config = dict(
    n_kv_head=5,
    qk_norm=False,
    init_std_o=0.0,
    init_std_up=0.0321,
    warmup_steps=200,
    decay_shape='linear',
)
MLP neurons of a small language model. Each row is named by its layer, matrix (up: input weights) and neuron, and shows model dimensions 48-143. Each number is 500 + 40 x the weight over its row's rms, rounded and kept within 0 to 999. Numbers have three digits each.
After each neuron's rows, "fires after" lists the tokens most often just before its 100 highest values on Wikipedia text that the model never trained on.

L12.up105:527478502483512558520491489567481463536548522556454501515516465488454469524501574512483411578548408535551469514447491458489499482482558482420504415514467486447484499493546465446478462506530484480466454545525549452521524516510510501471483515470473444517535597451493477588509490498487412548
fires after: " S", " K", "S", " T", " s"

L10.up132:481482430548547596455539517588548503523554498506480531474480537473557489489439500544489519477493466519502479455470509510453571481476450495527486540496458548539510492512540538549515516502537426470460473463462451515464507611540507488497467552501474487506493510438487534491472477416531513511
fires after: " r", " |", " R", "y", " as", "G"

L4.up101:506471487494481582512445476467503459504516466574489506419471545525496577485491514448556463497492494460496403473485597447559560547497457415491462591548486480494516453521519463472484436454443413522502504512490457558554520465481487460479466530514543557530538516535514495502517481517440458490
fires after: ",", " |", ";", " (", " and"

L5.up322:505489568514459480514526467478434512458558581426525481474544542546393558473442525378588480502473522501548448456424509534491480554434508502418484495503462485514505495489530482499513509565484533531542513515518430486494417428569510475457562513466506457468454599508515596504445445477492498481
fires after: " (", " N", " H", "_{"

L6.up386:497480489477513553497474540472480555545515519478491532416473512486474615510525590413488446490466519520552394493498488476510597545509455566438530512517417462479473524470476524478554458528530509506485561581487470451491447454518530499521477471478491406412493491466480464543580495486487494451
fires after: " p", " pr", " P", " ", " (", " l"

L6.up40:525500484581513542504517502536468572515474467464469535494541436475403518506507534474514477580496464561439455482488571486448518546526475565503535526505491468489528487415407557500491496562481403553413457521505447472540494538551453517513490550499499535448546526500541447498506479495546513523
fires after: " M", " T", " s", " t", " in", " to"

L4.up292:450472480522458519534484569494480535545471531495502525554467501492530493467498581506506440525504455482398482533469549432470596495620494441450569521485513525474472551515495524504511473573547471481443546513515486426532526479527517423482454479492481592461467445555492482512462523493492554519
fires after: " the", " The", " a", "The", "M", " W"

L6.up207:501537589525420530546457470526509471435460558488489467496547504565459449523508429497496434508525517489556485452496443429508559505475487462453534473515487385470494411604523536539429536475463475428505485547533501493504488527483431439494483500573477493490513516517552552435475498519500542480
fires after: " A", " a", "y", " +", "i"

L7.up311:516497522524500492514523480463500458533495536513482508530476452466463433499427516512523517500477514515590496426557548491548483524477531487511456559489475462489504489457445513464489496525540494503472418526560522440502493617495500495494528478466452547454502457484483493416537585524500460577
fires after: " G", "G", " St", " J", " B"

L11.up465:564493572509483517418517530462490565461537446409489504489492480568530497559513492536564547553536499446468434463546606523516539539495432484521437489535582541510506440520488535433433462478485443564466526489490438506590508541590451465472513556478461531527506519555488505413515564508496416484
fires after: " |", " M", " v", " C", " c"

L5.up403:438494559519499520516473443462451481482565451433527478533477530535516446446569525498530456470473512533539550484511594510521558425441515471599539520536494532450578474531462480521554506460460470452419533497525497501497495460497494487419495565516539449540502432577471425469501541562559462516
fires after: "|---|---|---|---", "\n", " |", "|---|---", "|---|---|"

L11.up450:506463506498554464485512515483492502496563444531465514501529513474509503524523491492579518493528528502466444499458501509556506406551439441548572561539501483496439519461556534479480424535505542528554504541432541441542463508520516568418424511475477529532554513545524514488549485536505537461
fires after: " B", " n", " b", " l", " is", "B"

L5.up595:513460470509460490515531523474471552517508536414511517477524490494481511508514440470585452519499510509515572515457552537471507508558530480540537435499503481454407469471531492499573492519600515494487436518434513459443518533586507454507524527556573363390448522436510486543483492488451511478
fires after: " Mc", " M", " B", " Br", " V"

L4.up308:370522454600498527462520483459469429497509422529484477496527576494459496475491504521451493502537451449482482494439466497536541497575477448516487552558460498499583445493526560473490443440477467487502516463463455482539505513488499455517545555496494492494522470468524519601490547528466487492
fires after: "-", " |", " s", " b", " m", ";"

L9.up317:460477570484529459538415528536510481463537461516518479456488501476583465552493488475477459472545505529520491499504451451457540551476443501448458501511454482530506532486506517392503543553502502475469539576476551420473497453555449493438452495472489451434484479610418481489504548436469496477
fires after: " m", " Ch", " M", " V", " k", " w"

L7.up260:410504422534473443490493396579565490488468528466498577464532552513447536490533433504413535487452463454434541428510506543481504477487504521419515529545510494541521502478481526474476540459548450494427553523497480446546522493518518488546498478522476458382589572490478542480522434530567489545
fires after: " s", " gr", "s", "osp", " Sch"

L12.up154:509511477511434493515501503445482449500553475437492460498522507481530539516531536618476517501523487515462487490448456467481568472481424527449490500488519470450537438428475508531426540471487476474474567442474486394519492539556411498486506494521418493530528510480553494514433571555560457503
fires after: " m", " M", "osp", "m", "ic", " |"

L9.up151:438516477495540459540512556474529522535494510455455472448581511509521509572505478509471527496532528475530559505501436443541583472478541518511424445548539461460527533464431493450519413544525521517486498491488513444490535449550586489512473499463539464531486450508480520461597487508538515503
fires after: " f", " F", " p", " ch", "sp", " P"

L9.up444:559470501537470509504589498522525541524459533504433520518499426494442515484554567510474528473478468602499446476456479512559515568493501489448516440473508432521535515394448575500406514499408505485498566512418491461476523507553574455516498466493566551527502556462512556488516502502491443525
fires after: " to", " a", " can", " was", "le", " could"

L9.up385:477455472556499485507434536516484548536462468493476531460527499527489413538511403556553512478562479479584524507512420469491488560468544448515566546550463454590540426513537533443491453525471464443514434479526515483571482540464453519476547451510513538498491473474477436452519564483537481476
fires after: "\n", "-", "–", "/", " \""

L12.up300:499528520475494571498437441501547518472526493491525522548541497442421511524574476552431479496490511488486471551508494473584379534557453510458518561515411468523498505497588502523516520555545416424511517472512524532462458503513444497480531547493492499398501498470547525536536459452512495516
fires after: "\n", " al", "r", "b"

L11.up472:458526472550446546471556462443557475483512548502474435530445498486431534547458506544481458533531460590508447517443456462499475546483480453522441504476517493518518587439522488513513527491457449494483536433437547487488524518489504501482483502461442557460558482437519473408495502487563548573
fires after: "\n", ".", "W"

L6.up145:472501380430479484514533492500447476493551431532508570444455529510434485471455458488546477531490545542494435527439495525504469508498535452550552521538490495495541491493435528579443508519534547550490528565439461464505456491506521554471450460504427463497506395481522420517518489492455405562
fires after: " in", " University", " of", ",", " T"

L11.up421:566480555492497516593522473467553512528439568475526460468515542498503492469556512498468563394519461488454516440522471536492514511530425536466563533499453491483463478516495489481470474469498517392485447565500490462515427549427474450499504503478470451460511495527527475487530522502465543532
fires after: " ro", " Ro", "y", "ro", "i"

L7.up86:524472481577514567513479547495471494454436541477512524510496522468493507491488569566464541476448510441485520492554491507521431466419475507494486475447479447446490539495546578496565470498495470428537504540471557488591509612455509511485441546475506473479462519474455514499544445478545470525
fires after: "–", "-", "er", " Port", "a", "os"

L7.up47:511478523483465518461485488452446563537546494447500573515534491394499516592449517486528524505502526587520478458449459578502515530521504428551541523443518521382415486498514567451447565500579472519516479470548516436449449515525507457445562561457490432535448508467484444519518478531504490498
fires after: " B", " C", " A", " No", " U", " M"

L6.up168:517546482463488551479482470530549480489393487520461510471572534436500493530521520563535520506464486447518452511512426524501498481487541557585541537484533541539450466561496515577454512496500489505497452560438403498491499548489541448466483505501554504479497417450431501529579497456484497540
fires after: "-", " up", " d", " R", " r"

L9.up428:487514423508527499493502583511453467537505509487438515483443464566576533520511481549500484531462630462454459546446534514580476557594516463490483522474553499491483555487522504460480538498514517491468485533479518556473447480450546518556503514565513472478538537507531581521519504517495483550
fires after: " |", " in", " P", " at", ":"

L7.up620:434541487479473576494464502469509504527505547518450493571535482481497526526520483529510525442468494493464470477492430485535462505382482515479489493536503537447517480526507417549447545445498523412472569545450516521472497536500522435451524550511486510542523535493499501481566600503433462535
fires after: "et", "ot", " met", "op", "rop", " dis"

L10.up488:512558484524519514535472589529506541472454472582472477488581551507493462512592513517481431447529469400472506380499459490521527504475566461428514520489438565517535437458586527487538516454461479477450514462456512480503452564543520470540492464576542539480514462493512451483525438531542517526
fires after: "-", " /", "\n", " m", " ro"

L12.up57:459485539464473561411517532482521498485515462537577529615489518479501476485551486455551477460478527452521460477540569536514431546497512475458562444395474445553507461595520460479576505427486459544514530470480507533539415460476512480565470499451526449511428498501554446467492467530515492551
fires after: " Al", " al", "b", "al"

L9.up268:550530580480473466483537508484541474552475501472495551543473498517485552481495484454557434467535507535508478539531577439563454494486458482544476522502540575489452525414467537453518420511451556545475485513463496430486424522449426526517540548434538459511512559459489465500508568563539482528
fires after: " C", "y", " n", " c", " the"

L9.up224:460558512463491473504536523487507443555522485449425474515532504532491438560589440519520497485453525436442500468459526519512527492536488484462499478440466468516517538492443477472536552505578464441512535523492428518541487475524519451452512501524544554464537530548548511455541454556373465510
fires after: " R", " M", " c", "c", " Or"

L7.up508:564539520539430484557544544496548458506519514499561511513513460515494556464463436534504486479457499573516438539493504514503516428561460542515502523447487478492480520502461483532438518491490482411524563493498486455494439530405508480505469539553515444513563542505525530503417490492459602481
fires after: "ac", "oc", "ro", "che", "c", "i"

L10.up65:441487398501541579466449519467511513491526479471508505460456530555528546500503468570475485468439480500445489487530520491587480513541520439493522498533546544462506504423466524475514525457477432505551452537529401485505460503442527543509454459473523517560461566520529481599506535526407394471
fires after: ",", " T", " Sw", " |", "enn"

L5.up426:457537495531520481498521561467515527502452513451548439492464508477518560520501535555497446467551507497522485517495476476507533566525461488402524580471550532466482482414547514496518571554509545485514454568439503475485529464578447476516521586452480418447515478490488469528472540456517521413
fires after: " S", " s", " M", " m", " W", " B"

L11.up251:466533452510511489534509452465577555545533465515431496489498506536446503497604521425472467473581485519495450535468508482512490478527529477517444488510444470439498480458532551506464568444474456504535434482528530445496522492478477460502479581492460505473530604534577511453548481495432536568
fires after: "\n", "-"

L9.up446:497537457515485518516543511462546522468543457500530536499517485493468498525449484514572472502493471459509498441480477505565533472558496469524541499427470570530483421519507542498438464443438490406578533612486546426575543558489467434537478457471488530509517494516500554475457466455471493492
fires after: " s", "res", "s", "es", " is", " ec"

L10.up541:469580454472510488538533593537533530523545508459513501481472487496525532519500476553460512410526536475529477461532474439502438480489426531555486491440434493501511484564469511442532536507493425432543549528476538541513479580521469549414490502487485514582425440529449484515497483471522452498
fires after: " Car", "amp", " Port", " camp", "os", "inc"

L5.up272:499548439512510490518463477471562492447536427616481511487581524498516475458483497540607552463549476478474440469509516488524505567466522488518479555497465473486469494488490513460524464458477395531482423471521500576499573452484516450569528382483456577496516564486466551515511504502471479480
fires after: ",", " |", " c", " and", ":"

L6.up478:479528467493492502524533554617447524514433533512471480501479558523538500459504552518491545436512515433477473516584374488517462474470509588518532560492527488494489469473468459506488542547521510452465509514469476473456511554498517489467551582498519505470383378452484494486503604549489523538
fires after: " St", " R", " st", " r"

L12.up492:541438507455481548523515499500500564422504539563552510511542545519518481533475513513519451469456443490527528456516440458422456454516470537540496546533515457544486562545510456530483485495491481467555418490521536469526566536507419458494489460477452497466540488468425496421502471533524475585
fires after: "\n", "==", " \"", "-", "."

L7.up248:428505496519530554539560508549474435518479449501503488538569567483462491525462494543575453498568524467482421487551487483537463528567485455525451555584541426446484439513498505509489467517465507538536501442457491477500534440585483516513479507466511495558428411491510482491548485489463581510
fires after: " f", " b", " B", " p", " F", "b"

L5.up436:460461487450519522560450584540461538590542531561443519506494465512554561545517588420531464527518478519534438455503503447450561510491457483470503532449497531510515489591538425499486457497532453468463526503541463473533439468526510408494576508490456516493578536470502475498480489567453530502
fires after: " the", " a", " an", " ex", "The", " U"

L11.up56:490542532461492544413520467420482470540496444475480457442556461433555523483489481472533504521540446544489561500521521505508508528488495455587387515436517484517513473472484571468427474492504506544514562521454525469509535483611520470449515473489491496412503530542458453512575511551499521471
fires after: " c", ",", " C", " as", " d"

L6.up44:503491510519523494555513492515434481530424528547445546542527482480461506513427521491544375527577502551532435492497512478500458474462482514448568511495495471548460528527538498559541511498520477499531487545565547513512485494530517495419513449496479440477544488507496527518492533431502472520
fires after: " B", "B", " K", " S", " T", " E"

L4.up319:504481484518513471458505474427482511506562474499407563442563558526504434462519483562625553550516474524429507516562482511404486489483556477487513506575541538504459552518529587510540512526456478519533480466531447460551460466486443547575529463483566471482451528513549470473503533468498463419
fires after: "\n", "-", "'", " D", " G", "."

L11.up243:456507513515494459447465508515481547469494389530503464530557519582523512477498523537506558497536473544413482548574410505505552562516493466499448553491474499503564576529519554494573481446477481481494495509569553549489534410476496454457532462458444568500455528449485519521505466486572438493
fires after: "\n", ".", ",", " |", "|"

L5.up239:472528436449554481533525462560505433469505540586499530501500492491443571496517484467511491417558480482442475417509538447574493506515505513574476546459463530526523408399491512542478498479432521586493533522510446476504492486529523444440498483530544532417536548462533564512484430549489455488
fires after: " s", " S", "S", "le", " a"

L9.up237:511510545441474500462511567506601500481596473502493490503482470523540538486513509543432435464496473490473477419512520512485498522533462525583494529524531599533434547503494490560419565461523460542462522478524576600494495587520531494492548533494422426515506535478456520491503493509455398488
fires after: " c", " C", " O", "le", " e", "O"

L12.up505:514483499455441495464528462541492426512508491526555494512554479587539481536512596583549471491515442505540461497469470491555482496507447463455542447486518437535485514522481509470516537560444425518471551472418481374538522489617423497447458518538510413429494449489479524503520489508476415517
fires after: " m", " M", " ", " represent", " gr", "m"

L6.up281:552479522493552446537418511460445524456538510497525502522486575569531475558517501496543523503478419517576437541443457512527543423578510549417436567470510530525524487460462463516511525467460428488413579483471521512508518462499441406542511465535539507505536559476519440455474527521467519526
fires after: "-", ".", ",", " |", ":", "|"

L12.up92:518557491501506511481536482467502515508577526490494489423485504521507517529507488581475478475479436482540460440556571524522508488511501445575445620494496484495489486479528461392502499522498536510525501510435454512477516452452433525508473501520576570550543489525524556498504552565490489467
fires after: " |", ","

L6.up450:507496559530442503503507534549520519482494550506496573473514482449481558456451442451537493419490512506541445480519484556514408516477513465513485479510487469404462551444548529446493453531507477525472540483469516435472525597538492476544504501599439424520522563525533553466476514526502475464
fires after: "c", "ac", " B", " Cap", "ag", " C"

L6.up280:443552511460488564525460475449464556478525455608541476514515547518554480480521504467572475494493502547414488463502432468481508504498463473467501498445493482567424505500579527504501545447428487517502533448533543521479515447453469548585539401498480551561532481532523560505527490467513509485
fires after: ".", "/", ":", " |"

L11.up65:527512486498496463454431507523519490519452553469429527515523536529507491508525478505608451429512443514464495555505517476475513484525453477515511505447454545444539560464494453550509538559509449446420492538433562487548469555550442534508445507457540454433511555461518519493511528551469516489
fires after: " A", " a", " U", " Ar", "A", "che"

L4.up249:504482516550547488437513443518463531459546493454520503479454570515526530482553431507540499472568492519494507511501493505499499445536454540526556522565531496547520504526527522497527492499471487517525417555542524473531547551555484518450512493519458474507502544447486466481470494509554480600
fires after: " s", " p", " c", "|", "ig"

L6.up579:484559516552485549493508541469579489494609562523558449491522494478483504504446458509506456526513535454543460496563522518564433484538498482496587563401516525484516490509542490453574564548432490479470547501494506419459445526508502520454472479518473474457488541552511485410532485490480401477
fires after: "A", " Ar", " Al", " Mar", " B", " A"

L4.up398:565519543530538498476432538486524529529480540511539526529576496484485470484516537522495566450522453568477440484504485491429490513488469460494461433508481463560536482518450559508556488456502555502469504450473602478491523457558508490421503467453488548490436428471568493524517526518477499532
fires after: "\n", "."

L10.up227:563553475563458474454394531539484531457533545553513530533491557482521567521510543545519529489564525508526423513515438497478487480469489526500451531530513500418515501455439499511544489460495468433489529484505545542507513453544400450464523504536487547408471434528487533457564494504548551510
fires after: " |", "\n", ":", ")", " L", " D"

L7.up445:461534472444536438562433509542442510508412559565450562516512555479482494486497424574551467488501488556525481531483506486529509475552477470532532595470502466459448551477502526494519455450527446522521470512505485386399477520534415470440505492480509523520409476453515511520533488479486508485
fires after: " B", " b", "B", "M", "a"

L11.up492:569448446493476477544511454443544469525459501503514455474489438548569506537485537484487536501514476567560533536559437470499481501410382431532484452495512450488538516562506531488493454530505483480548552462497588491528532541589457531511453470527426492490550452523548449483472475576504506578
fires after: "\n", " ", " V", "."

L6.up194:474463501528460563503495508478464523447509444560511518450512480524430424486507483554546515418494491471500416515470486415549630476549494474486513557507493525402535516546495477477571420503493497500529540562443448509505519566458493440473496511474518491555519512579449521452477473477496439550
fires after: " |", " was", ","

L7.up266:438522487552456406503460544540497480516521484532472507460504509539465483486523479491523503498512520555456525563469460417521487466505463486484469506433503483556474500507492486469462486490469405473474509492504525554481525501486472499516517470614527563487587512534499523542425552491460478499
fires after: ".", " |", " s", " ", ":", "_"

L12.up292:566529526517547541464446526542547606454521515482457527476499476511518525482492523478528484437424488463565492485436439490502564418480541460475536490497496492526521516427553507526522442641482527514508496555497508496498486510581497424522485467474500496497513395600504479506487511484448456479
fires after: " Mc", " in", " att", " cons", " ab", " is"

L9.up548:505446478436473494522537520422453494427503433417489439474453471526544579496490517541526529513525508541434516509506468472555498506526506501529471452542506519521428453506609489501528469501462610503517472500424541470497501562474478511467586430477466438489583562486414439445544498609559485503
fires after: " n", " of", " c", ",", " p", " in"

L6.up212:505550484503436563455496524513498507542579500569507490528555474427438471468531500518425512450394516567538430519503550532564521477549505464576486510506521535544475518515533451488500568501456535503498477515502536495467470471521541536507437475544430542536519484553521411526545386493520506496
fires after: " Gl", " al", " At", " Al", " Ar", " L"

L7.up209:469504452528413484474473464510509540441459461490481538474534488548459498487529459472462529478464488513575475444476483490526528476462526514523479548462474445534505481521493523498424542493515437531556547469484426445521521536450560465538502484566415462465554538515432548448515510481519458490
fires after: " (", " bec", "s", " al", " s", " to"

L6.up123:533500479541580546546468465413497429519563465503526493450572519426530497488506554411485442528509473468486460528461535547429412502469560477501458522531507468491526415495527596460498507523534435505566474501526530440499508524541505538529528508421512464520484520508486520477454505557553438476
fires after: " t", " f", " b", " T", "m", " g"

L6.up262:517473520524478515502480465479455475465488505511550435533549453503479482499475477466451478500495502488506537556534582520449492550512519484486449507485503501539514490532568520491441473556524440398507535456502549569480419506502434524488547518457455513469600558458468494549507510515559513537
fires after: " N", " n", "A", "N"

L7.up597:474521544560510530534412507506460471489476478529468527477489475485458461517515553524514424540514436496489459461492555468509459506494484468489482487528497474436503455519490520462557551516465490515481475480533577424545519524511468593490556531485477489550513531537482520468561509530559436485
fires after: " T", " f", "ult", "B", " t", " B"

L10.up307:479481486548508510482537528468493533508477485464499509425477484468525488621501588525544426465526519446579482442506472481491474406465546512530555510504483570525480452521531523506423446502498440581463570571492523496482491570494495476388562502520561554525501486534478410473507479446453519499
fires after: "-", " r", " \"", "S", " the", " d"

L4.up274:519496517510502489527426571475539486563456537510469439511490410468563588530472549523473546493463538459484483482568423593491523572517458477470516400466564536411510517535481522510491487457510497440480535486473512487571456506470547427500514497479528511511469485483531520476557482523502496548
fires after: " |", "===", " ===", "=="

L11.up266:512439496481479483507450558470407501532481515509520424505497464517522449463515480529464335457501509523442434526478551470497449511499521510564532479488493525472448495510478527521560488584495431484526515510553537501451526477483521583510492489455552515466503520450556480457468511471514509561
fires after: " B", " Z", "b", "B", " Al"

L5.up410:438476481506511546440507538457534590500574537448537541532526464534403519564481489478472438396492443531566490446530519493488495507478478511501494553427434539558578464452494567470558492494530482506506477485490509553516493478525468499534470527452519518508486483494538508486523482491506533535
fires after: " in", "In", " In", " during"

L12.up184:487487502534572566445527543502529473521528542550528520428540515503527496527502476510532509526559520450507480565542543524521525534573472455505497453362443535522516540514536519488480477478522514489491469426548492551535495508494475533467485473484514473441524501427502520404416528480500512492
fires after: " 0", "i", " 1", "u", "a"

L11.up89:510508544466493456503520458472419482534474558535507524500468572474509541539495483519461519512490472557534481461469446443550561554479562468526522515520582494530485573517460527463508529501539520525466514527467493535572542507487515422522481506486379452533446475429493553531529553490530476483
fires after: "-", " (", " re", " de", " f"

L5.up224:475547518478530517504549483538414506493537454456450534445508503552502517489478470473548473532454494453520432530521549537465516538498596497412500507471485520505480502520442503519505553610540560528537584541520504500521453479572459431569504520414433498555602445513471516497466502465516442538
fires after: " the", " f", " in", " of", " m", " to"

L11.up382:434588487450575460527566424438479521440531529489495476427591521476468502471538546506427452505438499420529430493519484492513542563508536542513509494487474483478541498509461579495497492505591576490497552573566462566510498509478520467503512465449469545537430526476469485492420547492544488462
fires after: " p", " b", " ro", " f", " j", "-"

L7.up384:534534527488555476559513507474559457504530547473547534446504523478503440490450480514399443495602486497434488562480553499481515563545436549524475431472488473488533503512526531465505508519495526505476532469522456567483545478471459475496458501505567531503420557468488512451475466461423433560
fires after: " K", "u", "y", "i"

L12.up631:598509566549516542503486633484505465521444535438578493495479490535508473547557507499483491451466516573436538500478522450471465514457528527468436489489570475504465486526548580531520493489431551518438511486512515444546569495574473556444455545491592508466439500509469503507475536476497473510
fires after: ",", " Al", " al", ".", " th"

L12.up380:509478467528579457473365515459517501508557500470502514581492503474484525497468513483416519475579457501550511437426459518497476555446536479450446488541483506507437486465584547478497526442479441557489431456458517510508537535530465545524492498556498465483514556513564553470573444510591488540
fires after: "\n", "==", "-", " (", " \"", "==="

L7.up133:544504506528475617500505462469516466534552460523488532493512491496472517447493519463524497491500539496509565526502517544500509484531489495482573404490470543521500509539481408520569464486569428536434511523502451449514509442494500460535534492451572445509442500528534395519495434506517487478
fires after: "oc", " im", " cont", " "

L10.up224:521441521444449609554484529495499480558599486497557536534516421486494555532526522477568416502554525551495435562514527490504487474482469460507554512522491531515490494542542470428549511447487488515523503483483506468531448406508515488478506507503475467421488546514554467521487481455527475523
fires after: " al", " v", " Al", " (", "\n", " l"

L12.up413:506531512554498504497505542458525504513502556475492434459513548473550499590504567466436487473494559454491550472453484503538511499538424534493462430476507519448601511530536486455446483505498506515472510409463536502513535457526530490544567429504565475470450437567496363505435519541528504494
fires after: " P", " p", "\n", " appro", "P", "0"

L3.up503:498452557535492506517441499460477506476576449494411501498494519509494493504509546580574542419531487482475461474503424545513537571480454509481443554407492578498527553486492555514490444462430526454416511533449422493498484468530496471436519540516454429522511436574457456464526468522591478451
fires after: " |", "|---|---|---|---"

L11.up471:526523549546414548456443500565473488541545573437505505481490505550536471427509474491523451453508497482568476512487541566529528422522484528441487495471502510535470511512541551463438478467531512512441481560542492499509503499572541446473479489463469448574502476512552512495552576464459482472
fires after: " the", " in", " c", "O", " e"

L6.up556:425517588403478569475416559489480481457538553491524563590500509533488605493450506442509513457563480488521499478495567501450474465484470533526538493541539538595506520432518518473525443480470488507515529554472498481538451494499589573482515468504485500471504484473456458505522535520485433537
fires after: " C", " c", " t", " G", " d"

L9.up557:459446520527461496534483480435518475515473484433584449535453462443504551489506553465427462432517485479526506524505493468508550471503455497526470530443515569538533453493480547558494376455540536439483528493519538563523530498502507573497443518518558576489533460498543440440435503538559471461
fires after: " in", " a", " In", "A"

L10.up178:451529495533534496490483521506508590501552497473562452404540509521508539518543507530559460467510548437514489569439416496505538449557520471493471586411442561483453501483507434535574501500544467533509518582510531483537494441522493482492471494427440558463552483531500452495508453502509500476
fires after: " s", " is", " un", " (", " in", "b"

L9.up447:469515497584478520520450531525550525557513449565476549469504435500540599490513494567470475461489525492497521461481560477495553493529534553417503478506566448465447559489464478488486552478501474384545500395566466472550458554535535511433480488466468466515559497544519525535520555507472417517
fires after: " |", ")", "|---|---|"

L4.up14:506502485546474580495448526472473480446499447497477508466511514580449461538514553460483483484460452511537429586540528439560519405498496498494448544474494484522528496554492469492483498528443363444472508494472478599517450493430508449480501500495502491472463544473475505521538483475457480545
fires after: " |", ";", "|", ":"

L9.up539:509568524510474494475520583578482497531503570458575505572513442525477506559541517497529454478510434503509522485500532465513507540487452513521499511455463516495539475489536431495504562505547534491424541542522524647535487557504418549470513508507443459477491521442457514468566468467530599509
fires after: "A", "–", " O", " Ar", " A", "é"

L6.up113:441577445492479579484450442503582501523471563551497526524467561494425494510462527490535523463515543519501559472540504514498501506485499510481535542501515566484519448485485465505505436474492505467520482534469462444496485613460466421466494510474513503476477524475530575482532503425523445523
fires after: " r", "-", " 2", " R", " 1", " H"

L9.up349:486569402476419474537452442582521509562537497522439469523524559531530527403503456560536500469556484494431536556514494472452466517521526541547526501556432518515471577525527469529569542433443516531488465515430485493526465536545575464460462554505488546502536532515498487491541505524449461562
fires after: "at", "ot", "et", " met", " Par"

L11.up44:457524482445527481483508492537528551585472464450481539478529586548434476607467511565505533487508512488434516472551517479463564556492467495545452474451454443510431535488521507449457489533548548486405511487527419516515484501601559524569537509477450437418533528564524491475514514528471475493
fires after: " C", " h", " R", " c"

L6.up603:438470476514468488538523580474483452539569485492511487515581562537474467619433487497500513453572520524523461459542518476415527507526444492420482500457484496497442592476524464565523545506549564506495575512547435444510473444522500466460471559496503431448458510447460555452482527520499462500
fires after: " H", "H", " N", " gr", " M", " U"